From a checkpoint of a small transformer trained on Wikipedia: RMSNorm before each block, 6628 steps.
MLP neurons of a small language model. Each row is named by its layer, matrix (gate and up: input weights) and neuron, and shows model dimensions 256-351. Each number is 50 + 10 x the weight over its row's rms, rounded and kept within 0 to 99. A neuron's up and down rows have the sign that makes its largest values positive.
After each neuron's rows, "fires in" lists the words (lower case) most often at its 100 highest values on Wikipedia text that the model never trained on.

L8.gate728:44 47 52 56 48 58 49 38 41 37 59 57 53 59 49 47 40 51 43 49 59 52 27 55 55 36 45 56 52 51 41 50 40 39 71 44 50 52 50 63 65 53 38 47 48 44 73 58 47 47 52 61 53 28 63 62 69 45 62 55 55 40 55 60 41 49 39 61 39 42 51 47 50 58 46 45 62 46 56 52 46 44 46 46 31 61 34 47 60 56 27 50 41 40 69 57
L8.up728:47 43 46 47 61 48 52 39 31 60 48 44 47 42 54 57 38 68 45 46 55 44 55 45 52 45 44 49 43 52 56 49 49 68 49 41 57 49 59 49 49 45 31 53 66 48 59 57 73 55 47 64 45 40 77 71 39 49 41 59 48 48 43 52 54 58 45 55 54 32 48 64 60 48 71 44 50 55 40 43 29 54 58 69 39 23 66 38 42 45 51 59 55 34 57 63
fires in: "of"

L9.gate25:58 50 48 60 43 50 39 51 62 60 53 40 45 57 36 39 30 33 47 48 56 26 59 53 61 43 46 60 54 61 47 52 46 65 55 61 50 45 46 58 51 46 48 52 60 44 39 37 42 51 51 47 54 38 48 56 62 38 72 69 49 71 40 53 44 39 39 73 58 33 49 52 55 50 73 41 54 49 36 52 63 44 51 44 48 65 43 66 39 62 54 50 43 44 41 47
L9.up25:41 54 49 35 49 65 59 61 24 49 34 61 67 56 29 59 52 69 54 52 65 37 54 44 75 53 39 43 54 43 40 72 45 56 58 51 37 31 51 44 51 65 49 49 41 62 40 57 59 57 32 51 61 34 46 43 37 37 34 48 53 53 37 74 49 53 36 40 63 44 38 41 67 39 47 55 46 61 60 62 48 38 52 41 41 66 54 36 64 45 57 36 45 46 62 55
fires in: "for", "with", "to", "had", "in", "after"

L4.gate176:54 47 63 38 50 53 54 50 58 51 41 34 54 57 51 52 26 65 39 37 44 54 58 61 57 50 51 49 27 54 33 58 42 43 62 63 43 61 40 73 49 53 43 59 23 41 42 45 60 64 36 43 52 30 46 62 49 51 54 42 45 48 55 48 46 47 57 41 54 50 50 50 55 34 44 61 57 44 62 45 47 51 41 47 31 42 73 47 47 55 47 46 53 49 55 66
L4.up176:47 66 46 56 48 59 50 51 52 59 59 33 54 59 51 49 64 56 28 47 72 72 61 64 59 53 53 59 36 59 46 56 55 42 57 55 42 57 38 50 36 61 49 56 27 41 46 42 48 44 56 52 40 45 58 38 54 56 58 41 36 39 50 45 37 36 57 43 39 44 64 45 32 41 33 57 37 66 53 64 49 50 29 43 44 56 59 53 52 46 50 49 54 46 43 69
fires in: "him", "it", "head", "father", "church", "house"

L7.gate969:38 56 43 50 61 54 45 59 50 45 61 55 44 41 48 32 49 42 59 32 50 49 65 47 64 61 51 38 39 62 57 48 44 56 62 57 46 69 50 48 46 63 47 42 59 51 62 47 42 50 40 56 46 54 50 52 41 57 60 50 39 54 29 43 49 38 57 43 20 35 44 36 56 51 37 30 45 49 39 61 63 59 41 42 42 76 46 61 56 52 48 39 40 60 55 49
L7.up969:51 47 70 39 65 54 43 64 76 47 52 47 65 50 47 49 49 48 42 41 52 66 58 55 56 49 46 56 45 36 50 59 43 54 43 41 74 48 37 55 44 47 53 55 56 59 61 57 47 44 31 29 62 52 54 56 44 62 44 53 40 42 70 47 53 44 45 66 44 46 50 57 54 51 70 49 61 27 52 50 55 67 45 44 57 47 58 30 45 59 50 43 56 46 59 31
fires in: "the", "believed"

L8.gate51:43 42 49 70 62 49 41 40 44 41 52 28 44 59 54 62 54 52 46 55 66 69 62 50 34 59 48 44 44 75 45 41 34 42 51 54 39 53 43 61 65 46 58 41 61 37 56 37 47 73 66 50 47 39 60 38 20 65 38 60 33 44 48 61 47 42 38 49 36 51 39 35 47 34 55 28 70 57 51 57 52 58 50 54 53 49 47 50 48 41 61 45 38 54 52 59
L8.up51:65 57 57 18 41 49 56 54 65 45 31 32 56 49 45 44 63 57 47 54 59 62 44 57 35 44 62 53 40 58 43 57 56 46 55 40 43 59 50 53 41 47 47 40 46 55 55 60 51 62 42 62 31 55 53 60 55 60 53 40 43 46 59 53 45 57 41 26 32 48 47 54 46 29 54 40 57 54 56 65 51 59 43 57 58 68 57 51 53 60 42 64 66 48 52 61
fires in: "and", "as", "the", "more"

L6.gate106:56 44 46 61 57 53 33 52 50 30 57 49 61 46 48 49 44 44 42 65 50 44 57 45 50 46 50 50 33 49 55 42 50 33 46 50 47 40 42 52 41 51 40 50 56 54 55 36 24 69 33 51 54 54 36 45 55 63 61 56 43 48 48 63 52 35 51 55 51 66 57 43 64 49 49 54 61 71 54 60 40 59 49 44 58 53 49 62 67 60 50 62 62 55 31 53
L6.up106:44 47 39 49 53 50 54 57 57 44 50 49 31 57 72 46 50 38 45 65 48 35 65 39 67 56 44 48 57 61 60 62 67 44 52 51 55 54 55 46 68 38 54 62 38 47 53 55 48 65 47 60 48 63 19 34 58 55 58 55 44 43 37 60 55 65 38 51 37 35 45 47 41 48 44 45 61 39 65 46 47 49 67 70 52 65 56 42 62 50 61 39 59 31 42 53
fires in: "and", "the"

L7.gate480:54 40 64 45 52 48 39 22 37 41 37 52 46 54 69 53 57 49 45 39 53 34 45 30 60 42 47 60 41 57 81 52 60 49 46 40 58 66 47 51 48 26 42 56 24 51 52 39 45 54 50 62 50 55 35 62 38 43 47 53 35 50 49 41 35 53 42 56 46 42 51 47 45 42 54 53 49 46 57 47 62 45 41 39 27 61 45 43 71 49 36 60 37 66 56 48
L7.up480:56 31 56 39 49 61 48 53 48 56 56 44 51 58 26 55 52 50 50 48 48 47 70 50 35 36 59 57 58 53 37 28 44 54 41 45 45 57 41 48 51 51 42 71 47 66 51 52 62 72 40 57 51 52 40 61 60 61 56 70 59 60 53 62 68 44 40 35 77 45 43 60 54 42 44 60 67 59 36 42 42 47 47 45 49 50 46 66 39 50 41 40 59 49 40 57
fires in: "of", "atmospheric"

L9.gate85:46 42 41 43 61 38 46 40 62 52 46 58 62 56 61 48 53 50 46 58 56 57 41 44 47 49 58 33 40 28 40 45 68 59 64 54 39 51 61 37 45 43 53 49 47 46 62 57 47 56 50 48 35 29 34 61 47 38 48 48 41 49 51 46 53 29 39 66 41 58 43 51 48 39 38 42 57 47 46 37 63 52 58 64 52 47 38 54 60 61 49 34 50 63 57 45
L9.up85:58 47 42 53 48 48 37 71 56 35 52 60 26 53 42 50 52 45 49 40 37 53 56 56 51 39 52 63 74 42 60 63 63 61 58 60 57 44 39 52 49 74 55 45 58 42 52 40 41 46 45 45 42 46 34 40 43 40 51 32 57 44 57 49 51 50 48 73 37 64 62 38 42 44 49 39 39 42 47 49 50 48 55 41 40 42 56 32 47 59 58 58 50 45 56 46
fires in: "as", "to", "asked"

L3.gate160:53 60 49 64 46 16 62 50 56 48 48 35 37 81 54 51 76 60 80 36 39 52 20 53 43 57 47 51 52 64 57 51 50 47 37 52 45 44 54 60 53 46 45 54 84 50 54 50 47 47 71 62 46 35 63 48 58 46 52 44 46 64 56 39 44 46 54 54 54 53 45 56 40 32 43 48 31 37 52 43 48 42 59 47 59 80 40 51 44 60 59 51 60 61 46 78
L3.up160:57 48 59 34 48 34 48 54 43 49 58 41 24 54 41 55 60 51 40 48 60 62 43 50 53 51 46 53 38 36 40 65 63 49 32 45 48 52 58 57 59 76 62 55 50 53 56 52 56 57 44 34 57 60 46 58 38 37 63 46 58 46 40 57 48 54 51 52 51 58 41 68 35 59 88 28 47 62 49 60 36 57 49 53 48 48 37 38 65 65 57 75 56 43 43 54
fires in: "2", "1", "3", "the", "family"

L10.gate688:51 33 43 60 69 38 43 53 58 45 60 62 39 40 43 58 43 57 52 29 50 58 46 61 60 42 47 32 58 56 42 55 37 48 51 47 42 50 61 39 46 55 47 37 55 51 43 53 45 47 65 47 73 54 28 43 60 60 65 58 66 31 59 41 57 31 47 53 56 51 55 44 56 33 26 39 45 55 84 40 55 40 45 55 50 58 66 69 61 77 56 53 57 55 53 36
L10.up688:54 39 63 50 50 54 45 71 53 39 39 44 29 55 54 53 63 59 19 59 44 47 52 30 46 63 53 54 61 54 49 53 63 57 53 47 61 51 39 51 43 53 31 49 56 55 46 66 51 46 46 53 48 55 43 39 41 64 48 82 42 48 32 51 43 50 12 64 44 40 45 65 47 67 46 58 67 46 44 67 43 45 44 52 46 60 47 50 40 53 49 57 58 48 54 48
fires in: "the", "a"

L4.gate552:60 39 69 59 54 44 40 41 63 44 59 58 40 47 35 63 50 53 38 52 71 67 45 49 44 50 60 52 40 46 50 43 48 42 70 59 41 54 58 50 49 55 49 36 40 62 28 48 59 38 74 56 48 52 59 38 59 46 62 60 36 42 71 51 45 46 57 35 41 46 48 52 56 50 49 47 58 37 50 64 52 34 67 42 45 56 59 43 44 64 55 47 58 62 18 39
L4.up552:46 53 47 40 57 44 56 55 48 53 51 78 53 41 64 39 44 57 58 55 57 64 53 45 52 39 43 30 59 52 58 40 39 61 60 40 55 46 57 56 59 47 42 65 45 56 46 50 49 58 50 52 57 48 34 42 44 33 55 48 66 45 41 72 53 69 48 43 55 61 43 40 46 55 61 49 56 55 46 36 54 62 57 48 48 54 34 55 55 48 40 48 58 56 24 48
fires in: "are", "is", "were"

L10.gate427:55 38 53 55 51 57 49 69 66 39 45 65 41 43 54 55 41 60 61 58 61 50 41 53 61 54 48 51 49 44 57 47 52 29 48 43 58 65 56 58 64 47 57 45 35 54 53 58 43 66 43 47 51 57 57 67 68 59 48 57 38 49 38 57 32 34 29 51 41 44 49 53 66 56 45 40 46 44 52 56 50 46 62 67 57 69 58 48 49 55 45 51 57 42 50 32
L10.up427:47 40 50 35 35 54 45 44 57 31 59 62 37 61 53 56 59 30 58 42 42 65 54 36 68 48 62 37 44 53 41 46 58 31 55 43 60 49 29 59 55 38 34 39 34 65 49 63 63 37 50 40 38 54 44 51 61 49 51 70 50 45 31 66 42 24 47 49 51 65 17 48 62 45 41 47 39 34 40 61 55 49 57 40 35 58 52 65 55 48 40 53 55 43 52 39
fires in: "a"

L3.gate192:34 53 42 45 45 49 53 51 55 55 38 53 48 36 47 50 34 43 52 46 55 51 22 57 57 44 60 34 46 36 50 58 78 34 68 65 57 61 59 53 66 33 56 56 64 46 53 46 51 71 57 58 46 55 41 58 61 63 41 19 47 48 44 53 57 62 44 40 46 54 50 42 28 37 49 49 61 47 54 37 45 29 64 44 50 57 56 55 54 55 66 53 42 42 63 50
L3.up192:47 51 55 57 42 29 62 59 57 62 54 50 50 54 39 48 42 55 36 34 48 62 56 46 47 51 67 55 42 44 60 65 56 51 34 46 45 51 43 54 73 44 47 59 36 58 36 56 41 68 46 42 47 60 51 51 58 45 44 52 55 48 54 43 43 42 49 68 37 46 26 47 46 46 64 55 30 54 55 40 33 31 60 43 46 66 68 52 53 54 62 67 38 46 38 45
fires in: "as", "in", "football"

L3.gate794:45 59 47 57 57 34 45 46 44 50 47 53 49 50 53 53 52 57 42 53 52 58 46 40 42 56 30 46 59 57 52 54 46 46 34 49 39 45 59 51 61 49 50 34 38 52 55 47 61 68 59 42 61 39 55 49 37 56 51 49 49 46 71 49 42 49 52 70 49 65 33 62 52 49 60 51 35 66 69 45 46 43 57 47 55 40 38 44 50 51 31 34 59 68 51 58
L3.up794:42 47 58 50 53 40 56 51 53 33 41 41 47 47 40 59 42 43 58 40 46 49 44 59 52 50 48 62 66 43 47 49 37 52 50 44 49 51 61 42 45 56 56 40 39 43 30 42 61 56 70 45 43 68 70 46 48 43 37 46 58 38 67 53 46 39 51 44 61 51 52 65 50 47 51 36 55 62 55 52 41 40 44 30 52 50 46 43 46 57 48 48 46 75 62 48
fires in: "for", "in", "festival", "at", "billboard"

L9.gate494:26 37 37 55 44 72 47 43 48 66 59 57 57 59 31 33 46 42 31 66 60 48 49 46 66 52 42 41 49 36 43 47 39 44 49 43 46 58 47 65 50 55 57 29 45 57 61 31 45 37 39 36 63 65 57 26 46 27 46 32 60 41 51 45 39 56 42 47 57 68 45 59 60 51 75 60 57 40 44 46 70 54 61 55 46 46 68 62 51 46 48 48 48 52 45 34
L9.up494:51 29 48 41 59 55 52 36 46 56 57 40 41 44 54 59 49 55 38 56 50 55 40 52 38 60 55 33 40 55 42 67 45 55 52 27 59 55 50 65 49 41 32 51 51 56 62 43 46 60 49 49 58 51 52 50 35 61 65 51 30 55 45 45 47 49 43 62 50 64 45 60 40 52 50 53 35 43 55 39 35 60 63 44 37 34 44 61 63 53 49 53 62 41 55 60
fires in: "a", "as", "part", "one"

L3.gate733:34 61 28 52 64 63 55 53 54 54 56 49 62 56 37 43 55 50 63 38 48 34 41 39 48 42 58 57 38 67 48 24 60 58 52 44 60 53 59 48 50 43 54 53 63 47 64 49 54 58 64 63 49 45 47 38 40 60 36 54 51 55 62 50 47 48 58 55 63 46 58 59 21 49 57 56 57 33 59 57 42 54 63 51 71 50 44 56 29 50 40 37 56 29 61 49
L3.up733:40 71 46 46 47 37 57 41 52 49 46 71 55 42 68 52 41 53 58 51 46 45 47 56 57 53 44 61 46 53 56 49 57 40 56 38 52 62 48 59 59 34 33 29 77 66 44 61 56 42 78 41 52 69 57 58 48 47 68 32 53 63 48 45 29 40 58 42 61 45 67 28 33 46 39 58 48 54 56 64 53 42 44 64 56 56 42 67 48 57 47 52 49 51 52 56
fires in: "team", "division", "sportster", "fc"

L10.gate925:38 56 61 48 41 44 58 64 65 53 60 57 41 40 60 42 43 32 58 47 49 72 47 58 54 37 62 42 55 49 49 47 41 58 70 53 37 45 58 54 41 51 50 58 48 43 42 35 52 57 55 53 60 35 50 56 74 53 49 45 72 74 59 53 45 50 40 53 68 54 51 39 57 57 47 59 53 57 46 52 37 71 82 52 35 69 43 53 46 40 41 60 44 55 53 28
L10.up925:41 49 42 54 51 50 54 40 58 48 47 62 41 25 57 25 29 49 40 53 51 58 61 64 53 36 42 42 66 52 43 53 37 60 57 55 68 53 54 41 63 49 59 50 38 47 42 58 63 55 36 56 40 65 53 43 39 53 52 55 50 55 67 62 51 52 28 52 41 58 63 46 68 57 49 39 45 40 47 51 41 41 38 34 39 43 54 32 50 57 46 34 44 61 62 31
fires in: "in", "at", "from", "the", "a", "graduated"

L6.gate171:58 47 58 50 50 39 59 48 60 45 38 54 33 51 61 48 50 36 62 44 65 41 48 59 55 48 59 37 65 49 65 49 50 56 46 49 55 42 46 49 49 58 37 72 59 39 49 50 48 48 35 61 53 33 52 44 46 42 60 49 55 44 41 56 51 57 53 34 24 54 63 52 51 55 70 45 52 44 49 55 33 66 43 53 61 58 48 47 51 45 47 59 57 61 53 46
L6.up171:51 45 55 44 49 56 42 57 41 51 35 46 55 60 47 32 36 41 43 60 60 41 44 35 59 45 53 28 67 43 57 74 45 78 30 55 61 61 37 55 48 56 40 46 65 48 73 33 61 50 34 60 50 38 63 52 57 58 57 49 50 50 40 59 59 63 40 35 47 55 58 62 55 57 69 30 40 64 43 47 44 63 44 47 44 41 35 40 43 52 34 69 61 46 60 60
fires in: "as", "directed", "starring", "for", "series"

L6.gate554:50 42 42 55 35 39 46 47 45 38 31 37 49 43 56 35 54 54 65 50 52 35 34 56 52 53 54 60 72 59 52 55 50 50 56 59 60 46 73 57 57 43 52 43 48 60 50 51 44 44 46 38 52 53 57 49 43 62 38 41 42 62 47 54 47 27 42 48 46 52 50 47 54 51 48 50 47 44 69 45 62 46 54 42 53 49 39 63 43 53 72 37 44 47 62 41
L6.up554:40 32 50 49 45 45 36 48 42 46 45 44 56 51 48 48 55 50 37 47 81 50 48 61 60 57 61 59 46 46 63 48 37 36 40 51 41 40 56 53 55 50 61 59 65 51 42 56 51 50 55 50 45 59 45 72 43 50 46 46 55 51 51 76 38 45 46 56 58 46 46 35 51 43 51 52 56 50 33 57 63 59 54 42 37 75 46 64 34 47 40 49 50 48 47 40
fires in: "s", "was", "is", "with", "had", "has"

L4.gate27:46 61 33 36 36 41 64 50 53 56 33 58 62 65 59 58 32 40 54 44 58 53 40 57 54 44 57 37 46 64 32 62 69 40 66 32 70 44 50 39 48 47 55 31 18 53 41 42 64 66 41 46 51 51 33 56 62 56 63 41 45 51 57 52 39 47 66 40 58 52 57 62 54 51 41 51 50 48 44 53 55 51 52 42 47 44 65 48 45 57 50 49 57 63 55 71
L4.up27:54 42 41 47 50 28 40 57 57 51 53 26 45 58 43 68 38 41 25 52 63 53 55 51 55 50 67 42 47 46 68 64 57 54 53 54 32 48 49 63 59 47 41 51 66 54 51 43 52 62 42 47 44 74 71 42 43 59 49 55 54 57 33 48 35 54 49 20 52 49 44 45 48 55 43 50 53 48 47 70 27 53 53 53 34 44 64 64 66 37 53 57 46 54 53 55
fires in: "film", "it", "building", "songs", "song", "house"

L8.gate185:37 43 57 53 58 60 61 58 53 59 66 48 43 60 47 79 53 40 43 58 35 60 58 62 60 52 72 31 39 62 50 73 51 47 53 50 42 62 67 41 31 47 38 49 54 55 62 49 55 48 48 40 46 48 45 42 46 44 50 18 50 29 41 48 49 51 55 58 48 35 37 46 43 28 52 49 46 53 36 36 44 62 42 55 45 36 69 54 57 59 52 63 17 54 65 53
L8.up185:53 40 46 51 57 38 58 51 60 55 42 29 39 39 49 48 60 50 46 33 39 59 48 56 49 48 43 59 75 40 59 66 69 73 60 54 63 57 29 53 45 37 34 45 49 51 43 41 39 58 36 57 59 60 58 36 47 36 59 55 51 56 41 46 58 50 55 49 42 56 59 53 52 40 54 55 54 34 47 50 36 41 43 39 40 55 62 68 60 48 39 63 72 39 35 62
fires in: "as", "that", "be"

L8.gate95:38 59 50 53 37 34 50 55 57 71 26 60 61 50 67 53 35 27 50 38 62 49 59 50 42 58 39 66 39 31 60 47 45 74 49 53 37 42 37 49 35 51 63 67 62 55 46 35 57 54 49 63 45 40 49 53 44 60 52 42 46 48 36 38 47 39 61 35 44 60 51 62 60 45 63 50 46 34 37 65 57 49 60 47 45 58 45 35 56 61 38 53 59 59 42 59
L8.up95:36 49 58 53 51 57 56 58 46 57 35 68 39 49 40 44 44 59 60 59 53 68 81 66 53 47 56 56 73 46 48 44 46 62 35 56 51 55 48 48 60 66 49 49 60 54 46 39 53 64 48 38 50 68 44 48 53 50 62 54 49 59 30 59 49 61 43 52 51 47 17 45 53 45 55 69 42 53 28 63 46 52 50 32 29 55 55 45 47 57 46 48 44 51 41 40
fires in: "of", "in", "for"

L10.gate987:54 51 46 57 29 25 30 53 41 42 51 68 45 69 58 52 43 64 48 40 57 63 44 48 45 33 40 51 43 65 41 58 48 45 72 34 49 43 45 51 58 41 33 53 49 33 35 63 56 43 56 30 24 30 43 58 43 52 59 40 50 54 53 46 33 64 49 56 38 47 41 52 64 64 43 57 31 60 61 43 65 43 57 61 53 49 65 48 69 39 64 47 62 60 62 57
L10.up987:56 39 55 56 40 40 48 39 47 52 44 42 54 59 47 48 62 42 26 41 47 56 48 46 47 39 53 55 37 36 54 50 37 43 49 55 62 48 44 41 35 62 47 60 57 36 35 61 47 51 42 31 45 61 56 51 41 47 58 48 44 34 38 70 22 58 55 55 45 60 53 60 36 52 51 52 49 54 46 50 48 53 34 27 45 60 52 51 38 58 55 41 64 46 52 49
fires in: "his", "the", "s", "on", "chapter", "highest"

L4.gate182:56 39 53 44 56 48 51 41 54 57 62 40 52 46 46 37 49 44 51 62 54 42 43 50 57 46 42 43 57 27 33 38 53 69 57 52 46 77 56 47 51 51 51 42 55 32 47 44 43 42 64 65 54 67 36 65 51 46 65 40 55 34 53 49 38 63 59 67 33 45 44 48 43 54 61 35 49 49 57 59 46 50 35 51 65 51 51 46 56 52 56 58 58 48 44 40
L4.up182:37 45 37 44 56 50 61 46 53 64 64 59 48 25 40 54 31 51 71 53 52 62 51 46 49 48 51 40 70 46 43 57 50 37 67 47 37 48 48 38 47 48 49 49 49 46 43 50 55 44 63 52 45 55 48 60 58 34 45 43 37 55 66 37 39 64 58 56 46 47 44 33 59 70 56 54 50 52 51 51 51 60 59 55 36 25 48 52 44 49 76 39 57 51 55 58
fires in: "gee", "bee", "for", "as", "house", "s"

L8.gate894:41 42 48 48 48 60 53 31 41 38 64 50 43 52 45 45 47 41 68 45 61 50 55 52 63 49 57 55 53 58 47 42 51 39 50 58 23 35 52 30 65 57 52 29 26 52 34 54 55 43 39 37 42 42 44 56 35 48 61 51 49 55 56 49 45 62 42 62 59 51 40 65 72 43 43 60 33 62 55 46 51 66 50 47 57 47 69 41 44 42 55 52 42 48 64 57
L8.up894:52 39 38 46 48 50 64 50 63 49 50 57 78 43 43 41 40 35 42 72 68 36 39 53 55 34 34 46 57 45 56 39 48 38 62 52 44 52 59 48 62 62 58 43 62 29 47 69 42 40 51 51 33 44 57 72 41 55 45 33 52 67 49 53 49 59 56 61 51 36 52 60 66 65 66 47 46 47 56 72 35 44 47 50 52 44 51 44 41 49 59 53 46 58 62 39
fires in: "on", "from", "in", "for", "to"

L7.gate767:51 31 39 51 35 40 43 46 52 49 59 47 53 53 54 46 50 56 58 61 55 49 38 42 37 55 58 41 61 52 50 60 38 54 61 48 48 56 59 51 54 46 36 47 61 55 56 65 56 78 68 54 47 39 51 55 36 49 48 41 38 45 59 32 30 36 52 45 50 66 48 41 48 51 32 57 52 44 60 62 48 59 42 55 62 36 60 62 59 68 60 55 36 53 53 61
L7.up767:27 55 54 33 64 39 43 46 57 60 44 37 43 57 50 53 40 65 40 53 26 58 56 57 60 62 46 49 55 41 57 60 42 65 35 40 42 56 61 48 37 44 58 64 78 48 53 52 62 60 50 42 65 59 45 54 57 65 63 55 52 53 46 72 36 73 66 41 27 37 40 48 49 45 59 49 65 46 39 60 58 64 50 65 47 43 45 26 45 58 63 53 56 61 63 46
fires in: "the", "that"

L7.gate744:66 57 40 49 54 60 62 60 65 33 67 71 50 48 44 49 36 43 57 44 64 37 68 42 45 47 48 49 34 59 34 62 52 69 59 47 33 62 52 58 63 55 42 48 61 48 37 41 36 56 37 49 35 45 48 40 48 39 47 63 45 54 30 57 44 36 53 49 43 42 53 44 51 36 50 40 42 62 57 53 39 41 60 46 70 63 46 42 61 58 63 50 32 52 63 49
L7.up744:44 43 46 43 48 39 52 52 44 41 47 59 33 40 52 63 39 67 39 54 53 49 58 39 61 59 58 46 49 53 47 58 53 36 52 55 69 48 38 75 54 38 46 51 50 55 25 51 36 38 43 45 56 42 63 63 51 66 54 66 54 45 48 54 43 51 59 44 47 48 46 52 61 68 59 45 54 60 56 54 58 47 60 51 60 35 71 46 51 55 43 63 53 45 54 48
fires in: "this", "a", "which", "all"

L8.gate952:69 16 51 56 54 35 41 46 36 71 46 51 47 60 61 58 50 51 63 51 42 50 42 52 73 43 58 51 66 47 40 69 42 69 47 56 38 47 49 50 56 43 40 55 57 61 38 61 52 57 47 48 45 45 51 60 56 43 53 42 60 63 67 45 55 44 63 48 59 54 34 52 52 49 64 62 60 47 65 57 46 33 60 33 56 46 49 46 45 49 58 50 58 44 65 53
L8.up952:43 44 51 42 65 61 49 59 38 43 43 63 46 24 57 37 63 57 51 58 47 43 53 33 54 51 51 33 56 52 39 52 51 61 53 33 62 47 34 56 34 50 29 53 53 38 62 61 47 60 58 39 53 45 73 54 32 41 35 57 40 51 43 54 39 49 41 57 59 42 48 66 41 55 30 55 30 27 35 67 34 65 53 36 65 46 55 39 51 44 53 63 64 58 45 43
fires in: "the", "a"

L9.gate278:47 61 37 45 41 46 61 33 48 51 45 56 47 42 53 40 36 47 53 51 57 33 49 53 27 44 52 60 54 39 50 48 33 73 35 74 50 43 66 35 53 46 36 60 55 51 49 43 50 51 56 58 51 60 42 47 39 42 38 56 61 41 42 38 53 62 58 47 50 37 66 50 55 57 49 59 64 51 36 53 53 36 60 50 46 60 58 69 58 58 52 55 23 39 47 44
L9.up278:39 54 53 30 64 58 40 58 41 62 28 50 53 52 54 51 38 46 48 47 76 47 43 46 39 58 56 51 55 25 47 41 40 42 54 41 38 47 35 37 71 51 36 48 43 64 53 59 46 66 63 31 42 47 51 54 47 48 42 62 57 51 45 44 66 52 56 61 71 49 38 62 46 47 47 49 42 60 62 55 57 49 50 43 54 36 45 49 46 62 51 62 49 58 53 37
fires in: "to", "for", "from", "a"

L3.gate10:32 54 55 63 52 47 42 28 69 43 42 45 52 49 47 55 37 62 61 44 52 49 49 64 50 49 58 65 40 42 65 44 61 38 52 64 56 36 53 41 48 47 50 44 60 55 42 39 50 42 58 41 56 39 45 48 40 51 42 50 54 45 42 59 33 60 45 33 49 51 50 47 59 56 48 42 55 47 61 52 61 43 38 45 49 48 61 64 58 71 57 43 54 67 36 61
L3.up10:51 58 37 41 44 48 48 55 50 48 53 55 50 55 52 34 38 42 58 38 35 48 56 60 31 49 51 55 34 61 58 61 45 50 44 66 53 56 55 45 55 66 56 48 45 44 58 48 48 45 52 56 35 47 56 47 51 63 53 64 47 39 58 31 45 44 42 45 55 58 44 47 59 51 58 59 47 41 44 42 44 66 38 50 37 41 41 74 60 58 58 35 45 54 40 49
fires in: "this", "his", "these", "after", "however", "on"

L6.gate1001:49 54 50 51 38 56 56 64 44 54 59 56 43 38 38 36 43 41 52 33 39 45 61 46 54 50 38 53 45 51 32 62 37 53 55 51 37 60 48 50 45 55 37 46 36 55 50 36 60 53 44 44 53 47 49 55 48 59 53 34 58 41 47 55 64 47 55 45 46 74 55 49 55 48 53 42 58 51 37 66 47 57 53 42 50 42 27 48 73 42 50 50 65 40 52 36
L6.up1001:55 49 36 56 53 61 65 44 38 50 50 29 48 40 52 46 65 65 59 58 56 49 51 38 65 40 38 39 52 57 76 41 56 64 59 43 36 43 49 50 44 53 49 36 48 51 38 55 57 77 51 64 59 64 56 73 58 57 49 45 55 57 30 45 63 49 46 77 54 35 52 63 34 31 55 51 65 47 46 51 45 43 51 39 44 56 67 51 56 54 30 67 46 40 53 60
fires in: "of"

L6.gate679:45 44 52 39 45 52 53 39 47 62 45 40 49 53 33 58 57 59 66 49 72 48 58 63 59 52 61 48 71 45 49 51 62 62 51 49 46 37 65 49 65 48 39 43 46 54 55 59 55 46 40 57 52 68 49 66 52 57 49 41 51 53 43 59 50 41 67 42 57 46 50 49 53 47 54 47 47 57 61 56 61 39 48 42 31 31 50 63 62 42 51 35 47 51 69 56
L6.up679:62 54 54 61 43 40 51 57 56 36 70 33 43 47 54 52 53 53 47 69 34 45 65 44 73 44 72 52 55 71 49 61 66 28 60 42 56 52 59 42 34 51 50 66 54 48 62 50 45 43 51 48 55 55 48 62 62 60 47 60 46 57 44 49 50 49 50 58 43 52 62 46 54 37 51 43 55 47 45 41 59 56 49 43 58 42 35 52 35 61 53 57 53 34 48 60
fires in: "was", "it", "is", "and"